Weights of a small transformer language model.
Size: 15 layers, width 192, vocabulary 1537, 5.9M parameters.
MLP neurons of a small language model. Each row is named by its layer, matrix (gate and up: input weights) and neuron, and shows model dimensions 64-191. Each number is 50 + 12 x the weight over its row's rms, rounded and kept within 0 to 99. A neuron's up and down rows have the sign that makes its largest values positive.
After each neuron's rows, "fires on" lists the tokens most often at its 100 highest values on Wikipedia text that the model never trained on.

L8.gate213:69 39 77 39 47 72 29 51 44 60 38 37 49 42 45 65 55 48 48 52 43 59 58 43 56 39 49 36 66 73 52 59 60 71 61 77 73 64 42 31 45 51 54 39 54 55 49 34 46 50 57 48 28 45 54 52 48 69 77 60 57 44 61 42 54 41 62 46 40 53 36 62 38 40 27 51 51 45 46 62 46 67 51 50 28 37 69 42 64 33 44 43 47 78 49 51 47 43 60 35 46 45 50 51 45 68 79 74 52 37 44 24 35 51 64 57 42 73 51 44 43 68 21 38 61 50 50 31
L8.up213:59 68 35 40 46 47 25 45 47 57 47 46 40 43 43 48 36 57 47 70 55 50 42 40 46 32 51 15 40 49 70 47 57 51 45 81 79 41 33 27 61 57 57 56 51 55 62 33 43 51 45 51 48 44 64 37 73 52 44 36 54 48 63 34 44 38 64 37 40 60 66 37 38 46 38 45 60 30 73 57 36 50 65 46 32 68 53 37 53 61 46 52 53 57 32 41 45 71 56 61 29 64 35 67 59 61 49 63 58 64 50 39 59 64 51 46 59 48 44 64 49 32 60 39 25 52 55 52
fires on: ".", "em", " m", "anc", " ob"

L6.gate189:50 27 70 46 41 74 68 51 40 48 41 55 47 29 48 36 47 37 64 17 49 50 14 62 62 31 64 53 49 46 25 56 48 49 32 47 49 58 67 33 28 61 51 39 52 55 45 48 66 32 34 62 56 54 40 46 33 66 60 60 44 56 48 47 52 57 44 56 41 48 57 52 43 85 75 37 64 60 47 46 54 59 58 56 44 39 80 39 63 36 25 52 42 45 41 41 60 64 47 60 56 50 57 67 50 51 33 42 74 53 61 46 67 44 37 51 50 39 48 51 53 54 46 46 56 57 50 78
L6.up189:37 46 49 57 60 40 39 48 43 46 48 46 17 67 73 58 28 42 77 43 51 62 51 44 62 66 49 36 38 46 35 54 51 32 37 63 25 51 51 65 47 53 57 57 57 36 38 47 40 35 53 42 38 67 49 46 42 18 43 48 64 37 59 30 44 47 68 59 36 54 87 63 60 50 47 48 58 35 50 51 53 59 45 48 59 42 61 48 41 58 51 48 49 35 69 31 58 46 77 71 59 42 48 63 58 65 20 55 37 54 52 45 20 27 62 49 53 52 60 37 36 53 33 64 53 43 67 58
fires on: "ul", "h", " Sh", " Man", " Wh", "-"

L7.gate354:67 59 46 27 35 56 34 42 50 51 72 59 65 51 44 41 38 49 46 54 59 54 74 58 62 43 47 46 54 42 56 54 59 69 43 58 42 46 42 41 55 52 38 33 65 30 72 58 55 45 61 73 60 74 22 51 60 59 39 58 41 48 53 56 44 51 58 60 62 34 60 33 38 64 58 70 35 60 39 47 53 55 39 60 44 65 50 36 53 50 57 46 37 40 39 68 62 54 47 49 44 49 51 54 40 69 45 43 34 44 51 47 80 28 39 24 48 64 60 56 54 38 66 52 37 56 29 57
L7.up354:42 59 53 40 38 50 68 50 52 60 41 49 42 76 47 35 63 52 42 41 34 53 43 61 53 76 37 48 60 25 60 62 55 29 43 55 43 40 55 50 49 43 43 59 33 31 56 62 40 49 47 38 66 50 38 49 48 51 60 57 69 56 68 49 40 33 71 53 41 43 56 41 64 50 63 44 24 69 44 60 33 64 50 55 37 45 41 46 40 43 54 49 49 40 61 61 51 60 72 52 54 80 59 40 65 40 60 28 53 57 69 49 53 56 54 43 65 63 40 47 37 55 40 15 63 14 54 38
fires on: "ot", "re", "igh", "it", "aw", "ar"

L4.gate153:41 46 61 48 41 39 70 55 68 54 72 43 53 50 38 40 57 48 31 42 40 40 53 44 64 68 47 55 38 45 57 48 53 48 46 38 52 35 44 64 59 43 58 55 53 35 43 27 44 55 40 42 37 41 27 72 45 78 64 41 42 56 60 50 56 47 43 40 53 56 48 57 56 58 67 56 16 37 33 39 41 57 57 62 50 57 47 41 43 44 66 59 50 49 76 44 35 49 44 61 83 40 55 62 44 23 51 60 38 41 51 41 64 63 48 56 57 57 72 50 15 57 48 30 47 63 63 41
L4.up153:61 48 47 63 50 33 43 32 45 37 71 32 52 44 55 42 52 46 51 51 53 66 46 54 69 31 42 34 45 22 67 42 76 55 55 47 42 58 62 50 44 57 53 60 57 35 31 41 52 41 37 53 53 76 46 54 34 34 52 50 71 56 33 68 49 46 30 46 54 54 69 61 80 57 49 52 64 57 69 24 28 54 60 32 59 41 56 55 54 50 52 36 46 76 43 56 46 71 54 61 68 60 58 54 33 57 37 58 45 42 63 41 32 66 52 49 50 31 65 54 52 37 47 58 51 34 59 52
fires on: " of", " (", " at", " by", " |", " from"

L10.gate110:60 65 36 53 45 39 36 44 35 61 66 40 53 58 69 51 60 56 57 33 44 51 55 54 58 74 58 54 30 56 40 42 42 49 53 55 66 51 40 41 39 46 39 46 40 75 61 37 38 61 38 54 61 46 57 50 40 32 64 50 64 44 30 51 50 51 59 50 49 51 56 54 33 44 52 47 40 65 26 44 70 58 31 71 44 49 44 70 75 57 44 65 48 39 54 45 54 38 54 60 26 45 38 54 52 48 64 56 77 39 59 43 29 59 55 41 49 40 55 86 43 44 26 57 39 71 34 55
L10.up110:70 60 39 75 41 61 36 51 62 56 53 42 48 55 54 44 37 65 46 48 16 37 60 55 63 47 46 62 75 32 50 58 55 52 38 46 72 42 40 50 54 47 58 60 44 49 52 46 36 43 47 50 53 39 66 52 45 53 46 69 64 75 22 51 41 61 59 35 58 56 54 85 52 69 30 43 31 46 54 72 56 41 38 57 43 43 37 52 40 53 44 37 43 62 47 62 47 34 51 59 71 33 50 24 88 52 41 63 41 23 41 61 62 36 67 46 63 54 51 61 49 51 49 63 57 65 51 53
fires on: "ed", "es", " is", " was", "s", " played"

L10.gate115:31 52 57 52 44 24 71 70 45 63 58 51 47 54 43 47 45 59 53 43 41 53 36 57 60 53 43 60 63 46 48 43 29 55 41 37 33 42 56 51 41 50 94 64 63 73 29 30 36 41 44 56 50 80 53 52 35 57 68 47 54 41 43 49 64 49 67 60 49 48 54 52 47 63 53 42 42 43 53 51 37 49 44 57 43 39 64 29 33 53 48 35 37 33 51 67 64 53 46 46 66 52 52 63 53 61 68 62 32 46 58 44 42 55 54 42 47 38 67 64 63 30 44 49 44 62 45 32
L10.up115:33 58 57 44 46 45 55 45 60 58 51 39 36 68 43 53 47 58 43 47 63 45 61 62 54 36 31 36 32 43 63 44 51 75 67 47 37 58 36 85 39 38 43 54 44 59 27 43 54 22 50 64 67 41 44 43 42 65 60 56 62 45 29 67 42 43 68 50 29 45 57 49 52 56 67 28 43 43 37 50 38 57 58 47 54 53 57 31 51 47 44 24 71 65 41 53 68 46 60 72 55 35 42 54 49 45 57 52 42 47 48 59 41 54 43 44 45 41 40 51 44 52 39 38 62 49 72 46
fires on: " |", "R", "S", " from", " the", "N"

L7.gate357:47 42 43 42 55 29 56 57 76 45 60 55 53 31 44 46 50 73 46 74 50 59 57 64 36 44 51 47 60 48 54 49 48 43 54 57 53 47 79 50 20 43 56 52 63 33 63 52 50 44 48 66 50 48 44 50 55 33 56 48 42 37 47 66 45 54 36 34 51 58 52 22 41 37 54 52 47 43 55 35 44 50 45 55 47 53 45 19 50 43 06 62 80 55 44 56 57 50 54 68 35 39 53 59 66 33 63 33 47 48 62 42 62 35 58 61 42 65 59 39 47 49 61 42 32 50 71 60
L7.up357:52 43 65 31 60 27 48 39 45 55 44 48 58 55 45 42 65 58 40 58 66 42 32 47 30 76 60 56 53 37 68 45 46 41 39 34 14 53 56 52 63 70 36 51 46 40 54 41 41 35 27 40 57 60 52 30 29 32 54 76 63 63 56 37 69 39 54 48 61 49 51 40 40 47 43 63 45 48 57 55 67 48 33 78 52 67 44 40 56 30 37 65 50 51 72 53 45 53 53 50 49 61 53 59 44 45 51 42 54 43 66 51 48 41 24 43 55 37 41 47 52 48 55 36 47 61 56 30
fires on: "r", "iv", "orn", "ph", "d", "ens"

L12.gate133:59 47 45 64 41 46 67 55 53 56 19 47 38 51 53 67 37 47 39 48 48 51 61 64 52 58 40 52 71 63 67 44 62 71 59 64 61 72 53 60 51 47 43 58 63 48 52 47 39 58 41 60 28 58 26 52 56 57 85 33 38 72 44 61 44 62 34 55 51 67 24 51 58 55 56 44 31 78 34 48 40 64 47 42 29 48 53 50 63 49 60 52 43 39 53 44 56 49 51 12 50 63 49 36 56 41 48 38 48 48 52 61 58 49 53 47 61 57 41 41 35 50 40 57 39 36 51 31
L12.up133:46 56 62 53 65 61 45 71 65 42 49 49 35 57 43 53 50 55 47 43 57 38 62 75 26 56 50 70 58 67 48 48 52 59 54 56 26 49 44 55 57 51 12 61 57 50 51 61 17 27 51 55 58 53 63 51 50 53 47 37 58 47 49 57 63 68 55 54 52 43 46 65 44 60 46 34 38 51 44 61 42 45 56 33 49 66 39 51 69 51 47 62 54 64 56 46 41 54 38 28 55 36 34 45 22 31 40 50 76 46 23 54 46 34 50 39 54 47 38 60 21 50 57 42 51 66 53 55
fires on: "n", "ol", "an", "hn", "m"

L6.gate174:55 62 48 55 43 38 52 39 44 46 50 40 60 46 67 32 50 55 54 61 54 37 56 58 43 42 59 38 46 61 54 56 78 59 59 37 51 50 50 41 41 50 62 44 30 45 50 35 50 55 63 45 59 77 62 63 47 72 58 50 52 57 45 66 39 43 59 71 57 58 50 59 45 55 51 60 51 43 37 55 51 60 69 75 56 49 44 31 38 58 63 24 45 35 37 66 61 44 40 51 39 48 53 45 72 21 58 54 30 37 43 45 43 66 53 28 45 45 40 60 27 53 39 35 36 30 60 75
L6.up174:22 29 32 87 45 40 53 57 46 66 47 55 57 58 54 76 51 45 46 69 52 48 63 36 64 58 64 49 45 58 51 44 28 55 50 53 42 63 39 50 40 46 53 35 58 53 36 51 52 54 58 65 47 49 45 49 49 26 37 38 41 56 40 35 47 21 40 32 46 48 47 54 35 46 62 55 28 23 34 48 63 46 54 40 39 41 36 47 49 54 54 56 55 43 60 67 61 64 49 52 65 55 64 55 63 62 36 46 46 54 40 78 70 64 57 52 40 60 34 33 62 42 37 49 41 84 43 39
fires on: "|", "ing", "ed", "==", "===", "ile"

L7.gate286:48 68 54 64 59 46 60 69 37 36 55 69 55 51 34 61 29 40 86 39 49 38 56 67 61 33 44 51 46 63 55 32 58 71 39 63 29 56 64 52 63 52 43 50 47 51 71 51 70 46 30 51 65 58 43 44 57 49 44 72 46 67 48 54 53 40 62 56 42 48 49 43 34 45 49 33 64 41 48 42 58 54 51 47 27 50 53 73 42 60 67 34 60 45 34 43 58 53 41 64 56 57 77 37 31 60 41 43 46 45 71 73 42 55 57 67 29 39 43 30 68 31 45 27 54 55 43 53
L7.up286:59 59 52 58 68 59 47 49 29 67 63 45 47 47 40 59 51 46 58 62 46 62 57 48 52 32 59 50 40 28 61 28 33 70 55 48 44 70 49 39 63 69 20 61 34 57 26 62 54 63 36 59 55 54 55 40 60 50 60 55 40 55 58 57 48 40 63 61 56 44 69 48 40 38 42 58 52 41 27 35 61 29 80 65 27 49 61 46 40 58 42 61 53 52 60 56 60 50 34 31 37 55 55 37 39 74 55 51 44 46 57 58 47 48 35 64 12 50 50 37 69 43 52 50 44 45 45 55
fires on: "th", "ird", "st", "h", " second", "d"

L7.gate145:46 56 47 33 50 18 25 37 47 45 56 63 51 35 41 42 41 49 32 43 52 36 61 60 40 46 55 73 41 48 58 63 44 75 63 20 46 46 44 60 44 66 62 43 64 45 70 56 58 61 45 32 60 50 66 58 54 42 32 39 68 42 58 43 44 29 64 32 50 56 67 33 54 60 51 59 23 15 61 38 52 47 56 54 50 41 32 51 50 26 41 75 67 51 58 57 53 46 69 53 41 55 63 59 43 51 29 55 66 48 56 49 55 48 52 38 59 53 41 45 46 61 55 54 48 40 55 35
L7.up145:53 45 52 55 23 62 41 42 44 54 52 37 52 67 48 55 47 46 37 47 59 49 48 52 58 39 70 45 62 27 56 43 51 41 54 46 50 48 49 50 54 27 68 49 55 29 66 49 42 48 62 51 63 59 55 57 53 50 33 46 37 52 61 37 41 48 64 29 60 64 65 61 44 52 43 69 54 31 60 57 46 47 52 65 59 54 37 70 38 38 77 58 47 49 64 53 59 58 63 46 62 50 61 36 48 55 54 23 44 70 44 58 62 43 45 42 39 35 52 47 34 81 58 28 34 48 46 46
fires on: "ab", "im", "erm", "art"

L6.gate70:48 54 53 45 46 66 45 40 48 52 22 29 46 35 47 66 46 45 66 49 49 39 49 51 29 55 60 46 33 59 30 37 70 50 60 51 70 59 34 39 59 39 41 36 58 47 50 35 54 62 47 53 59 60 58 62 43 39 58 42 25 46 45 57 60 53 53 53 62 64 68 66 57 61 28 56 39 50 35 76 37 36 52 61 38 49 34 32 52 44 50 42 62 41 77 72 43 43 58 37 70 56 52 55 49 40 57 57 38 39 61 58 51 37 54 64 53 38 51 31 33 67 32 34 39 59 51 25
L6.up70:48 25 30 71 26 62 40 56 57 39 30 68 47 55 52 57 60 44 43 68 40 62 68 60 45 59 51 46 61 28 65 37 47 45 47 58 55 46 51 69 32 62 72 47 49 48 55 60 55 71 47 58 42 39 60 62 52 35 47 42 53 33 60 55 42 45 58 55 56 55 49 46 44 52 58 65 32 43 47 33 52 40 60 66 18 49 47 38 39 57 26 55 54 64 57 40 26 60 34 32 31 54 32 46 33 41 52 60 72 64 48 61 58 44 40 56 40 62 48 42 77 53 47 59 22 27 47 55
fires on: "r", "|", "ter", "ic", "==", "im"

L3.gate81:50 39 39 45 57 47 54 37 53 51 40 44 38 35 61 68 39 56 58 60 65 50 20 66 58 63 64 40 51 44 45 42 78 43 53 51 49 55 62 81 37 38 40 40 60 31 46 57 70 64 44 62 42 48 41 64 54 71 65 32 76 51 48 22 62 48 41 43 44 56 41 53 68 54 63 50 65 48 51 50 43 50 55 13 39 55 65 28 57 55 57 56 48 52 40 38 58 69 49 47 54 51 40 54 63 49 71 53 48 35 49 40 72 64 61 41 30 30 66 44 53 44 74 45 58 54 36 35
L3.up81:23 19 43 46 56 45 44 46 42 45 38 44 60 47 62 39 41 54 46 44 53 50 45 67 39 76 69 51 36 37 57 48 54 47 57 80 37 67 41 58 50 26 42 47 50 57 41 50 61 30 54 72 47 57 44 49 55 54 46 27 86 53 39 45 54 48 48 30 38 40 51 56 54 45 43 57 60 57 40 47 36 25 48 47 40 48 56 28 58 49 47 36 48 59 32 67 44 69 32 45 36 67 48 47 51 49 61 56 51 43 55 43 45 82 58 60 43 59 47 66 50 59 72 54 50 42 61 28
fires on: ",", " and"

L10.gate228:50 56 31 60 37 53 48 49 37 36 16 46 48 77 44 59 50 60 62 57 38 54 62 57 56 53 59 59 46 54 56 44 57 56 47 34 64 56 62 43 68 52 36 43 38 67 46 25 42 64 66 35 70 48 66 43 34 45 53 35 74 73 44 49 63 40 53 58 50 28 72 42 27 60 68 39 45 52 61 33 54 31 41 59 41 50 33 44 44 51 39 65 52 50 46 61 70 44 64 40 42 56 46 55 76 31 27 52 42 45 32 46 64 30 36 42 41 54 54 47 48 37 57 59 50 51 54 36
L10.up228:61 59 65 55 43 43 60 74 47 53 66 34 51 52 42 48 51 71 65 55 31 60 59 35 49 43 88 67 66 65 45 66 57 35 50 51 46 38 51 45 60 10 52 43 30 45 57 54 66 42 56 52 52 36 66 49 54 61 54 45 42 68 32 24 37 37 68 49 46 30 49 56 46 54 28 53 28 82 66 57 44 53 63 66 58 39 66 53 45 47 44 29 42 41 54 51 43 36 36 32 64 34 30 53 53 44 74 67 57 48 61 40 58 64 62 67 52 56 65 45 51 50 38 56 41 45 58 57
fires on: "s", "es", "ives", "ts"

L10.gate264:58 76 45 43 57 46 38 42 48 44 49 64 38 30 46 56 41 37 27 75 39 47 51 68 50 49 46 64 56 37 41 50 60 53 56 50 46 41 35 40 50 73 46 64 34 64 35 53 53 30 35 58 52 40 64 37 50 50 45 61 38 52 56 42 40 53 60 49 36 47 49 63 54 59 31 55 54 51 41 49 66 60 57 31 53 51 53 42 39 50 54 34 72 61 46 47 53 29 54 50 37 69 57 46 52 23 66 65 64 40 52 29 54 35 44 20 42 31 51 34 46 44 62 44 46 46 35 54
L10.up264:44 32 56 59 64 57 44 50 53 31 45 32 41 46 56 50 69 49 48 52 67 65 57 39 43 38 55 39 54 43 56 47 47 55 66 46 46 62 57 52 69 49 43 33 44 40 52 43 62 58 77 59 57 50 52 40 43 26 56 74 58 70 64 25 53 49 49 48 52 66 71 53 47 55 49 43 51 64 33 61 74 63 49 29 53 59 48 62 33 58 67 70 31 26 37 57 61 32 43 62 62 60 57 26 44 58 55 50 45 41 49 41 39 56 61 56 50 44 42 56 52 58 66 48 47 39 32 53
fires on: "ia", "sk", "ian", "k", "an", "v"

L7.gate237:45 27 43 72 44 50 31 51 50 49 56 53 53 35 49 55 47 64 45 44 52 70 62 47 54 61 48 55 46 60 45 51 55 38 36 72 48 52 78 74 60 19 54 32 52 55 63 45 57 54 48 61 51 44 51 41 64 67 60 65 42 42 76 57 43 57 49 60 36 50 67 39 60 38 47 44 53 47 68 48 50 50 35 40 26 50 41 37 69 36 32 55 81 50 55 47 48 47 55 67 33 18 31 46 41 63 24 32 75 47 69 50 47 46 27 63 57 38 58 41 55 41 52 32 26 53 40 46
L7.up237:52 53 63 49 40 53 49 34 43 60 61 49 29 37 18 40 45 63 48 41 54 39 53 66 28 51 35 61 60 56 66 62 51 29 68 49 37 47 41 64 77 33 48 55 37 51 52 39 28 61 28 30 66 37 49 39 52 58 50 47 58 46 66 44 52 57 43 56 53 48 42 52 49 29 46 39 44 47 61 57 57 39 18 72 28 41 51 37 47 60 68 68 58 48 57 60 40 73 52 67 58 70 45 39 72 46 49 49 39 48 55 43 59 63 63 68 40 54 32 49 42 64 37 43 26 47 59 46
fires on: "ok", "d", "es", "on", "g", "iv"

L9.gate27:39 53 41 58 39 58 45 52 53 43 59 50 70 67 50 62 83 57 60 43 52 70 57 34 43 40 64 55 36 25 53 44 52 92 55 52 62 40 65 57 51 51 17 47 59 43 68 57 58 32 37 59 44 46 39 43 33 49 40 36 36 38 56 39 59 55 54 54 51 33 43 70 59 39 63 66 54 34 65 53 63 55 63 66 51 58 51 55 47 45 50 41 38 50 51 23 41 43 34 72 58 60 59 49 40 37 36 42 36 70 55 70 50 26 36 56 60 49 52 40 58 40 64 59 53 40 39 33
L9.up27:31 39 34 36 49 63 29 53 41 58 60 59 39 81 37 54 54 52 50 56 24 67 49 60 38 56 49 69 22 46 40 48 54 56 47 68 48 43 54 32 28 55 42 47 58 41 57 38 52 39 48 32 51 41 56 58 65 45 43 59 52 63 54 48 46 65 28 54 29 48 38 76 54 55 69 48 40 51 49 54 39 69 72 49 46 44 54 42 72 51 68 40 34 46 75 48 60 61 45 41 43 62 53 60 32 54 50 38 47 63 31 55 62 66 46 62 43 67 59 24 52 81 40 45 62 42 50 38
fires on: "ib", "igh", "gh", " com", "ar", "emb"

L7.gate219:55 43 52 57 39 35 45 47 55 47 45 60 29 65 53 37 53 32 67 53 39 43 51 69 54 47 61 70 48 46 73 41 36 48 57 42 45 62 66 61 37 49 42 40 53 54 56 57 56 76 52 45 29 38 50 64 63 55 49 40 41 63 50 76 49 54 56 56 39 63 51 36 45 42 57 64 52 50 71 37 51 58 61 59 30 31 57 54 50 47 55 44 57 43 53 39 63 42 41 40 40 40 55 10 37 53 36 50 50 50 56 49 53 56 67 69 22 42 41 35 33 57 48 27 57 48 77 39
L7.up219:66 49 37 29 62 61 69 28 46 54 59 51 40 39 41 41 44 42 53 68 38 57 55 58 61 42 60 49 51 59 55 48 53 62 58 54 41 49 58 64 56 53 23 46 44 49 69 43 57 53 66 55 23 54 56 43 69 52 43 57 42 66 42 46 47 30 51 67 61 63 64 44 42 33 52 51 48 40 64 58 50 24 70 75 47 31 61 44 13 32 28 46 49 31 61 41 56 46 66 43 44 58 36 25 59 41 67 51 34 50 54 56 50 70 64 39 61 55 58 50 48 46 69 48 66 36 55 56
fires on: "th", "st", "nd", "d", "t", "h"

L12.gate214:70 52 50 71 38 53 61 46 33 49 44 60 46 49 66 37 69 56 73 63 38 66 50 43 58 31 50 49 43 52 26 35 50 52 67 42 54 45 52 36 42 37 69 19 90 60 56 46 71 53 49 48 34 37 61 42 38 52 51 61 47 53 59 35 53 58 51 54 55 43 66 41 40 70 47 51 53 51 54 33 47 56 45 53 35 44 54 41 66 40 53 52 51 43 49 62 44 31 41 53 39 63 43 43 29 29 46 48 73 57 59 45 39 50 54 68 54 66 60 48 52 54 45 55 59 43 51 48
L12.up214:56 74 56 75 47 47 45 70 60 68 73 47 61 64 74 39 44 51 59 31 40 67 39 48 63 36 46 72 74 55 51 65 43 49 22 72 25 62 53 55 38 50 55 34 63 52 43 48 50 16 73 53 62 41 44 48 67 43 48 46 55 55 48 49 53 45 40 53 55 51 59 51 51 60 50 55 25 78 51 45 64 43 69 36 48 61 55 60 54 57 50 50 56 49 64 38 49 44 44 51 52 21 32 37 30 43 56 55 28 45 53 57 49 40 60 54 44 33 40 58 45 51 55 69 51 48 72 49
fires on: " Th", "h", " th", "th", " Wh", " was"

L3.gate105:32 25 56 45 41 37 43 46 71 43 67 26 43 24 59 48 64 54 30 68 41 46 45 58 52 55 41 30 53 62 50 35 63 44 42 49 55 53 55 56 52 48 49 43 52 49 31 60 49 51 50 50 41 41 59 61 42 59 41 41 49 30 44 47 47 57 53 45 61 59 17 43 47 47 58 37 63 38 53 70 38 47 33 61 64 51 68 50 52 39 59 28 41 45 36 32 51 85 51 65 32 61 31 47 50 53 59 61 61 41 44 21 60 68 52 64 57 28 75 64 32 61 59 48 48 54 40 44
L3.up105:48 43 50 58 75 63 67 47 49 46 39 46 44 50 51 54 67 63 42 48 59 52 46 24 60 61 59 60 57 52 38 31 57 53 51 47 27 52 75 65 69 39 56 42 68 45 38 26 45 47 71 59 54 54 53 46 38 74 63 53 66 22 51 53 56 72 44 42 34 59 24 35 74 67 51 48 56 46 39 62 41 46 40 42 55 37 46 37 44 58 57 47 47 58 41 52 46 61 45 51 44 41 43 30 40 42 72 63 56 56 54 30 26 31 62 46 39 52 42 47 68 80 58 51 58 49 47 59
fires on: ",", " de", "\n ", " c"

L10.gate53:30 54 67 20 60 24 45 41 46 56 44 50 65 54 38 41 45 45 38 27 55 48 50 61 54 60 24 39 49 53 62 65 44 68 53 58 57 60 44 68 33 42 37 50 48 58 52 51 41 48 31 46 39 55 37 37 46 39 61 39 35 46 43 57 33 51 52 65 58 63 38 56 23 50 51 41 41 66 50 36 59 46 57 50 56 29 55 65 39 32 73 66 54 28 54 69 56 26 48 46 50 82 73 53 55 62 37 71 51 28 56 53 48 48 49 35 49 33 31 42 45 64 45 65 41 64 37 23
L10.up53:24 58 58 46 44 37 47 35 60 41 48 70 52 38 35 36 47 72 34 63 41 58 37 73 42 50 41 58 51 54 49 57 52 55 52 60 51 72 50 55 60 16 58 44 42 75 60 52 43 65 47 48 57 61 47 60 54 57 54 50 48 40 36 53 60 51 52 36 46 56 38 54 44 45 66 49 60 40 49 29 55 24 55 64 54 68 48 51 53 69 72 54 50 54 47 64 37 35 41 60 38 61 39 50 58 45 56 62 65 64 43 48 48 33 30 39 48 51 45 64 41 38 56 71 43 47 52 61
fires on: "\n", "m", "em", "i", "et", "ol"

L4.gate120:50 55 56 38 46 48 40 35 69 43 68 35 43 49 55 32 32 41 50 50 57 59 46 49 60 43 61 40 54 27 37 27 59 24 50 54 38 57 56 49 26 44 32 80 74 46 50 57 48 58 51 51 45 41 25 60 50 36 58 40 51 71 45 47 55 39 64 48 45 41 56 41 49 67 44 64 40 49 45 37 34 47 56 40 48 27 51 56 36 41 46 49 66 57 47 51 54 51 46 25 40 63 51 36 62 31 55 70 39 56 46 32 60 59 50 43 57 51 33 48 48 54 72 63 49 37 55 61
L4.up120:36 51 51 45 60 32 40 42 60 48 64 42 51 49 55 29 48 51 61 57 51 29 36 48 58 47 51 55 43 58 43 27 61 51 47 45 76 35 33 53 56 56 36 66 65 38 41 38 61 73 54 36 38 36 35 62 55 48 63 33 40 55 46 64 54 39 49 54 71 23 50 54 56 65 62 59 46 53 25 50 31 35 55 60 68 47 58 38 54 49 40 54 22 43 51 41 36 56 53 38 51 67 63 37 60 63 45 25 43 56 64 48 45 57 57 55 44 65 46 48 61 51 64 56 44 52 71 49
fires on: " tr", "s", " bl", " Bl", " Tr"

L10.gate212:67 41 43 39 23 69 48 48 69 37 54 43 33 42 53 34 30 48 65 38 42 57 76 38 51 27 44 62 52 34 33 50 39 60 48 41 27 47 71 56 57 48 37 79 64 61 65 86 40 54 57 67 35 65 50 55 44 39 59 36 59 49 46 36 70 53 54 46 57 51 61 73 40 43 52 37 62 71 56 38 56 48 54 72 55 56 53 45 33 46 40 63 61 49 55 47 60 51 42 71 43 69 40 47 47 60 55 46 42 45 47 51 45 53 51 49 51 58 42 38 57 42 49 66 48 36 40 45
L10.up212:45 35 59 42 45 42 46 63 61 59 70 54 52 52 70 57 44 52 59 34 49 46 57 61 51 55 29 36 63 50 47 46 57 64 68 32 33 39 45 54 47 43 46 45 63 74 47 45 59 49 50 44 67 79 61 37 61 51 35 57 45 41 35 42 56 65 46 56 54 50 24 49 53 21 48 17 36 39 54 53 49 48 55 70 51 49 57 45 24 33 44 53 62 60 38 51 60 72 63 48 42 44 36 37 53 58 69 42 37 46 46 56 44 39 55 45 72 20 47 38 81 54 35 44 45 47 65 25
fires on: " the", ",", ".", " a", ":", " |"

L12.gate188:47 62 60 57 50 47 54 40 65 57 58 57 48 57 33 64 32 36 52 41 69 31 43 65 37 51 27 54 37 49 35 25 46 51 34 40 25 59 49 41 74 37 36 34 57 48 49 42 31 72 49 61 41 36 60 58 68 31 59 42 55 52 42 50 58 60 71 60 52 19 58 35 62 57 62 50 69 48 45 48 51 36 35 35 71 61 45 49 41 53 50 52 64 48 64 53 54 39 37 34 56 50 76 46 64 29 49 46 44 43 55 61 68 35 39 35 53 45 42 67 42 65 46 58 65 44 59 47
L12.up188:35 37 40 61 59 58 49 42 72 64 43 41 50 28 55 44 56 35 50 52 74 44 34 61 54 44 51 69 55 51 42 56 44 57 36 34 40 54 24 45 67 41 48 68 49 50 36 51 50 71 44 43 44 37 51 50 56 35 49 57 50 52 58 33 57 45 71 53 34 40 39 51 56 60 52 66 52 56 36 49 78 56 37 32 43 76 39 48 55 55 31 48 48 63 56 31 43 48 29 53 37 56 67 73 61 38 55 24 48 51 50 69 36 19 45 46 49 51 35 32 55 73 58 59 79 53 54 63
fires on: " Bl", " bl", "l", " Le", " Fl"

L12.gate213:36 65 46 57 84 54 48 37 59 61 35 57 57 63 41 64 40 79 41 37 56 45 57 50 42 61 27 48 51 30 38 54 28 39 30 63 52 37 43 59 35 72 47 68 49 69 56 39 33 30 63 73 65 76 55 42 47 46 54 54 39 52 67 49 42 42 54 44 62 42 45 55 53 74 60 41 49 52 50 52 63 65 30 38 45 44 64 42 52 48 59 32 36 48 26 45 75 45 55 40 57 30 65 43 53 61 52 56 61 43 44 50 55 64 34 59 22 67 54 68 62 32 37 68 56 38 30 50
L12.up213:45 58 59 54 58 60 40 54 62 45 59 33 63 44 47 58 53 73 43 39 42 61 61 67 66 37 51 51 50 48 59 65 52 41 44 37 56 29 52 41 50 56 63 58 48 55 59 52 52 61 65 51 46 45 55 37 41 54 29 52 44 54 69 43 49 51 46 52 28 49 57 46 65 78 55 34 53 60 54 31 76 41 64 68 52 22 55 27 21 51 61 41 25 57 46 59 56 58 47 30 44 41 62 36 42 74 42 45 77 55 29 51 43 42 61 51 56 45 52 43 37 22 51 55 46 54 38 49
fires on: " med", "mp", " Austral", "av", "ed", " It"